MLP neurons of a small language model. Each row is named by its layer, matrix (gate and up: input weights) and neuron, and shows model dimensions 128-255. Each number is 128 + 24 x the weight over its row's rms, rounded and kept within 0 to 255. Numbers have three digits each. A neuron's up and down rows have the sign that makes its largest values positive.
Before each neuron's rows, "fires in" lists the words (lower case) most often at its 100 highest values on Wikipedia text that the model never trained on.

fires in: "can", "would", "may", "will", "t"
L2.gate641:136082129099105146158131116133111108161154127102169140141152143156115133104119138096154111095106150124139129094125127094097103130133151148100153116111120082108095104137122183143144151100148112167109125087162100182159172123139110131132196173147147133078129111135133098126166149161118093149136126167143140140117170165150135140152128111099132104144144114091096132168130100135131157098144
L2.up641:153104092100126174146104158091120146153098117101118124097103163113109129143151128139094120125142166163113154166114173110123125138132119144155148145157118120105107117121120130125109164134160158092100116118136133135143118111109126128137138169137156132110101119120141131123152107119126124076092154146113142135103093075134186114127139075095137112092158079163134141148080125150120117148123

fires in: "no", "much", "any", "a", "very"
L3.gate502:122134136119150140137123081135169116123088159115147064105108078128132110128138150092116150156081134099157088109109119096152153118106084143107146137108153152146126132138103154121121158109095099133093076117128117133121134146112122121130115125121139135133112136115138124170088124136159134151145161103095147132120105169100119109112161095139137130147140142122125094149118105122134139135138
L3.up502:136150146130128113139145132138169137140117161132133118127089113113129122111118152137152148110100149127123105125127124149123151122156112140110093150133163109134104160168200134084150120103144126125097114140136159090133152140172110134126145153130140135138122102090126176136124100108095127159147176094137126150129137149105139104119135130089159110119165081187107136097093164166125142140143

fires in: "to", "and"
L8.gate514:113150135090096114135164116128142128129130143157114185130142138115175149106139182106093143185122145134094128161130122070110129156161139175102136138118143139080125101167161127111127106137176112155140181125141132114116147079061135153141088102123123114106130156154159130100133093161134151113108104095132118132132153147140111121102153134104149160174132118180123141110143120169138129107162
L8.up514:160120083124190133110163081125143116202107114124101123171096149177169129150139101154139102142086155128143114127137138139161164126109099168151146139110129062147161155140116137176095128123112098095112102143134128098128172112053115177138150115143127137134110120110149167150124158107115127138125162086162159123138154134177102173163143169106125139190118129140138165089122144099133118133140

fires in: "which", "that", "who"
L8.gate578:113105122143160104095151159159090144152138119092085126120096163110154145090173141111145118087138128105073121124113137149102126117141142142107142152136127122122123125117108113120127113115084102104090122099101174136165130131118138146114128092096125103063094158119164181120153105115145153081207134106133166095120144152132107119120132131114126159162160156093149119165092112093135129144122
L8.up578:159093141104110118137176159162121122123156157114103110134112179163096140131156134138126131117124091135137124118103129109171143141143130145150124127090133138130124155144116126165121131157086142105086111154154145124150144101100108132114110089175126152134127153097162110102103134139169115172096136118091124133153128091136132130103060125169160110068122120170137160150095102136130111154126

fires in: "and"
L8.gate395:125090140121132131190170128127119120152094150126156089129141098115144137152127079140151095086120133139110118126133104103123062129143153139131136110152172107123107138134125126117125100108101122116139119070100148116079155169081135095150114147131084129125110130112131130150109143174146166149121115120136099098084116133179145101134161134111125176188142095134139164151101148115138145135118
L8.up395:158133127093117144189153075145115138131125138127125101124126059149134163169169124109137103152100131144144150146157077143179163093106166124101129108146125161125157112102161125167159156155121133083146152155100151104096144085116117137110153139126158117117125099115158125133079148107174175116112133125105114106074121096121161133162127118161114146142117099127130169128150134106131092134142

fires in: "of", "on", "in", "for", "promote"
L6.gate65:112125145149079159086082093121131141139135094125099113142119156127123126135144112144089139167096092117122114147164134120161144126112147148097135108119152190123141136143082131169102145154117086118135084117147154068142133099144119145080122142104123136093122099132093133128139114104102118081108157100124140112101128151178130121134142107096103158113153112109064137159127124107170095108130
L6.up65:128106136100150164130116114116129108122130112117125119124185146100127109113157138112123182166144148107125113120162142115110134147105132127111117136151122105157144123118110112124103120161101079106116148114091102130120099146088178170129135112131163113140136141131127159166125104117120129099099174155173136090092097101111138094134132148173143101132139147118107096110141130126133102158170

fires in: "and", "eventually", "according"
L6.gate253:120106102137133100116146133095153085136074109132126105091147120121157155142107174140111114171140111184125192182126106097127119148122163151109121133119135119162133089098149137118156167184112089120102145149150131147079141110116092072168133101113137151115121137137141115130123088150162081068104117124134125155067104182163105153141124121108122122143128135160143147138148115094123088145099
L6.up253:131172095113148127124131116132168128111162196131120141140125134123115099092168127138128112053150144122129128101096139109109179112127107144144123107116141120151137119147129111103090156136092124103154101134110085131153152119082129153114163122168154124141116118144163121070113133094118118118165165162106112137166122074142128157148153144110128095158145118094143136122146143131113141093143

fires in: "most", "became", "remained", "becoming", "more", "become"
L3.gate243:127132116129139164116126174138133140156152124121147140128101154112146109167110122139101109142124116150135085081111106100128114132119046168117118113107144125149089104159121138126126129130123153112117121111132103122157169113120126136159108170104095151132142115130151149135120098110085167125066128101120132137148105107101146099154143141107162141148118115112123141103109137131104170095108
L3.up243:122105129123109109125129133114114098160141095144173122167107110161187147110124089138174129190150145160133067120088104108098110139134109119149102073094113125128088104133074107110138147160109125087085123135127143136146100126095140134152110151156105136154129124134147193110148107136119170117087129102096167088136124137138126130137159115150173154132138158119073111159130132113123090117124

fires in: "of", "the", "by", "it", "in"
L6.gate508:108132139125117128114084163152159121142100148140107123102164170119071117131135143091094159122119113134093123124116136094166073112120183110150115110102135178117110133144162111122147127098140131152077119131138130174151143133106121090118118108112108143119135114098124145162139154096177144099124111115129139107154112141160125136092174163136120121148120130134156102104105115119133110092173
L6.up508:161110158125125106145139113140189161108149109077147139145126160139099108150137147138145131133170166122124151144110138136119115116156179135130116106083129137110093111109115128171115111155168133115110109105136135134150114112114066131122128158170144166135134106090108135149176110126169139139159108125111058146136107090149078121136169127122138160131114138120102118095125158142093087092136

fires in: "de", "due", "for", "forest"
L4.gate690:109146122091117123138155167160090112185111137095069094156146144125097095120124113126153115148131142069126162118146113139162148142134151132128132118109096158117120115149119148108135166154127138112137118124094111143207104178127126106117122136111108132103123126118173101114156124146173098156163093126103087092125131104136108113163126120126126126111113125148120172135104123128148132137104
L4.up690:168100153090160114157138136117128121135124175128149136085040111170151130103176135153115119157172114096118139101124146130116120148157154126177093153158137106153094185137141165095134121141115116149097093146134132119123141110129133155123095121125110119138124168157128158093166119103132131117146124118122125147122148140127155169105122111166151123145132091151106145150099162147154150090146

fires in: "during", "after", "following", "when", "announced", "upon"
L3.gate690:112150129104126119112109134077119138164125121087118115108113149141086127136157156136197132155134146144130138148144123132118140117123123170102146104143172125138161087128086137138112151167156156114122143155137155111126160114110097123092061145106065172151093147139129130113113143069132113107114124139151141109173111128113094155146145151141123123141107128086122135149078140100200125135094
L3.up690:094140129128136077154140168155119130139157144150121117141114153111063154126140101105140114123125100141165133112139136101118143152095099147176112147123174126155150122145105146146181110149135156133129138153156124121151194156110086136142163128075130106179099153133166137104104128108147124144111089170121140092156165126129136131113126126171085124146154143120116164156105131136156126132140

fires in: "on", "of"
L8.gate572:128133154113098135110109155146143119106117119153100140141115126150090115121174144130116096152128104134099116142157081110115147108133161117091065137116152182103099184153179101140142121124118142089116129097164122106113104129091130116113137113150090177104082120133111101114134123139093157101134126117140138117133128125130158118184155126143149128133131133148118153140150101145119160163121
L8.up572:145162099110123161148106136163137118125090154137139163143117131139130079127111140130205168139112114112139127133143112136112154115130068149111147122115115091154099093109152099113113174112105130145164134115157117128121152077097095133131113120097142155151127158127107121137135171133125114106137162154133110084088092110139165114161126127079135149090107102140113171070101105128095135137123

fires in: "what", "that", "single", "which", "one", "place"
L4.gate274:095107118154143115152154141146136156152126166116114165175121141088076153152122135183119131127124116156120125106118121103120108166088117105158134106087108169132124161105118162141117109097110096099143086174127138140137090137122098085140076133119135150133196126123146117152104141146087161130134127113125146144150065133149115120116145160160090112124140105114154098095149122144113159172167
L4.up274:130154134106162143144106116152111115125095126083109115082148146116124131126138144122083144139130113110124131090169145134115109131097110139134126093157148100174105117139122141154081139066121139137135080156140112144121123147152100139144136162133121162138110148162147126147128093069138124138147146123155139092124100086129087117090113121071124108152130112153135097102120151118132174134110

fires in: "of", "these", "two", "other", "marathi", "catholic"
L4.gate228:131161126194126170112135144160139131112085149106135155132112109145141131096178155132141110138138149102123089100132092111107108144107124094139126111118110140130115164130192116137115120127134123113136130129102155128132093135120108115116135143144096153089133145185156148140145127172111134125170138138132131118106104143107126098116112146137148144109126102135164110096158106110162141145175
L4.up228:129144119129085136141117131121086113101097151130132120138125069114112167121132130161163172126138078116114099138120123100141163104128105085183130127143102164212158132147145148149090103119103090101093135091143153148113094122100131105162125122134164144114122128164170164149115160165153089136107151148142124149145089126150123093118134141122097101097123120158163160116143148137158131134122

fires in: "after", "to", "following", "including", "while"
L3.gate699:116077115116148155116131149134139127150130159147108113126144141121106148123155143106179126090103119082117129096165126169133107157062122144129102123081123107155158149112098131139124141099163110120142129108151125128121136165145157109123141128140151164165119118120137187112125182070137106137105151129113109090154159160150124118106138137103136153130084124086120143099147106128129090144107
L3.up699:134127088113175095121093119133141136092107128113127131128118150145123108156133112130102155134080156103140103074111129138134180166109136145121141153133175081130154114137090116159111125142113149141080134128133137119114144124149077089094114078082127161099107151110125100104112147160137133160150117145134130117081142143118106094119122129149142137142137121110144149124122092129158135099113

fires in: "to", "of", "total", "took"
L8.gate3:165162166111122097167128103145140101114110143100140143146097116138149106141085104165132151123150104122114133172173141140176158138138168140151129116112105120133107143127180156147154072104164113124070167113123163128087128136127125110085122136136112106117056106141145111132145133120126097138151154145146156115125123147106124118086152142094135116082135136118103144167087107131110127112140
L8.up3:129118139136080133160094090135143128158143132132166112184117138093139072092125140149146140143146147118063083110108159125149148146102112177140146122093120110117093189137162100141134111117137114098153150136110134179141118098143118160120117106192109149123099113125154118153172112112137144143160158133094113105148127125132130099147115124081139128126141118152123153114148121141081126106125

fires in: "would", "must", "came", "does", "t", "to"
L4.gate386:150096144125113126164169124119154117143128144095121114125123142142106127095113131119161148152130158138121153135175123123133140066131168171108136125148140102116105161126118164109186154097134106144104112118164131090154135127155132116161141130148122124125167163113121106132134094131125111133108134156168124111114083096141111151080112128079129105143127124127096125127117120155119072094112
L4.up386:164125109154131145140121117127114108088152193114103136147104165129096106143132144149169134116140160146147119108140103102111143133147128141172201137176137065120124089126120097128123116118131149114114143113142152139114130115088100108123175144106109129150145118086135137139146109136129097127132122102150143129132132126149158086185105096104122130157151122113125137086126130132146147146182

fires in: "this", "which", "where", "that", "same"
L4.gate610:167117138079127097111172148124107089129122110123110154110146140120129117104144163117130124119157094094132155105113129103115128159113097162126121160096168135116146139143095142119150060128121119099140143138155122149128141174115084109139114153128076139074121169152105156092117100102105166153168124105145087127064128155134137103118135144133124158153114134147128072107114115132143101134155
L4.up610:116102172115131088154125126155135159101071160120119136130099172148129131101163195099182162143162155110140157154126138114123167111102110135141119094126153144147117097159158109165107117158115148116133086116167132132133124137126148095133127171107146126144120147123134155087151139126168187142148140155130129095172090092138074126153101156172091078141120147147105114135137154103118123154115

fires in: "a", "the", "average"
L8.gate78:093113118098101147137107118133181097130139157087106142095142113091140130158112154173123181124105154139102103149161118122089150103142095100151113082078121121128121146172083110164117121096161126144113121118135129150121101128132166161148148114120128119118138152136126113072113113149116112161134172105104122160146143153159130127116157124136124099141090119155145108151106102101129095127114
L8.up78:128140148145108123140117100155121171135101103103117124136123127101137157121118112094064132142133102127146125157105152161137120185195107208149159128133109091138104141178125100170121158126108149094109152099164130141155163126133133157130175150146128138130126119110087132118159132129107108146108128145162116133137138121076128113163141138139104149160120120097112127099138166093134104153106

fires in: "became", "not", "elected", "considered", "become", "becoming"
L3.gate173:178136106106120121117104112119113122112122104116117125165133139193128136136093078121172123149124133135126107147111089124145154108134119142131087119094126111125106120139117136144092142149188108141140142148102098107160119174142162093114113107105080110143136121086169165142125117179115136132102126139144125157138100132128136116171136136141084144115138102113135126106137136149105128164153
L3.up173:082092144121115141174150116095125105121131153133150121117078143148136117136106119132118098156116144165138142115152128112125163100142103154107114092121112148119129119178099119133118119157104115088077140150128133144107176116111119137123125154113086141107198118161101123167105104150137110099131133110085113074118148128103131105188147146139171146143153138108136130134144145156122111146112

fires in: "by", "and"
L8.gate593:129142079112155121152157114075165105129112093132111107153177138139104125130151120149139155065129092115128143165143128102145120144141144181131157173122115132122091142136131106073133111122116146106172123127157106120106154157070136125101128147089115157109074150119161140116105189139096119141100160042102112132162097138132088166143113152129157161132130083073138129125122124129133140135137
L8.up593:134160158101102126171113146157083109131126161130140084122120156077121111095140135098141121131112105142154133127105139167147104128101175145109062092125143081151112098099124112122125151120125113149151148073143138138130153162117133139124111080109169116116154075113106142083130176115116137155104173141107110138128088115119123116111132138129147138105075151127150158106107111120091138104077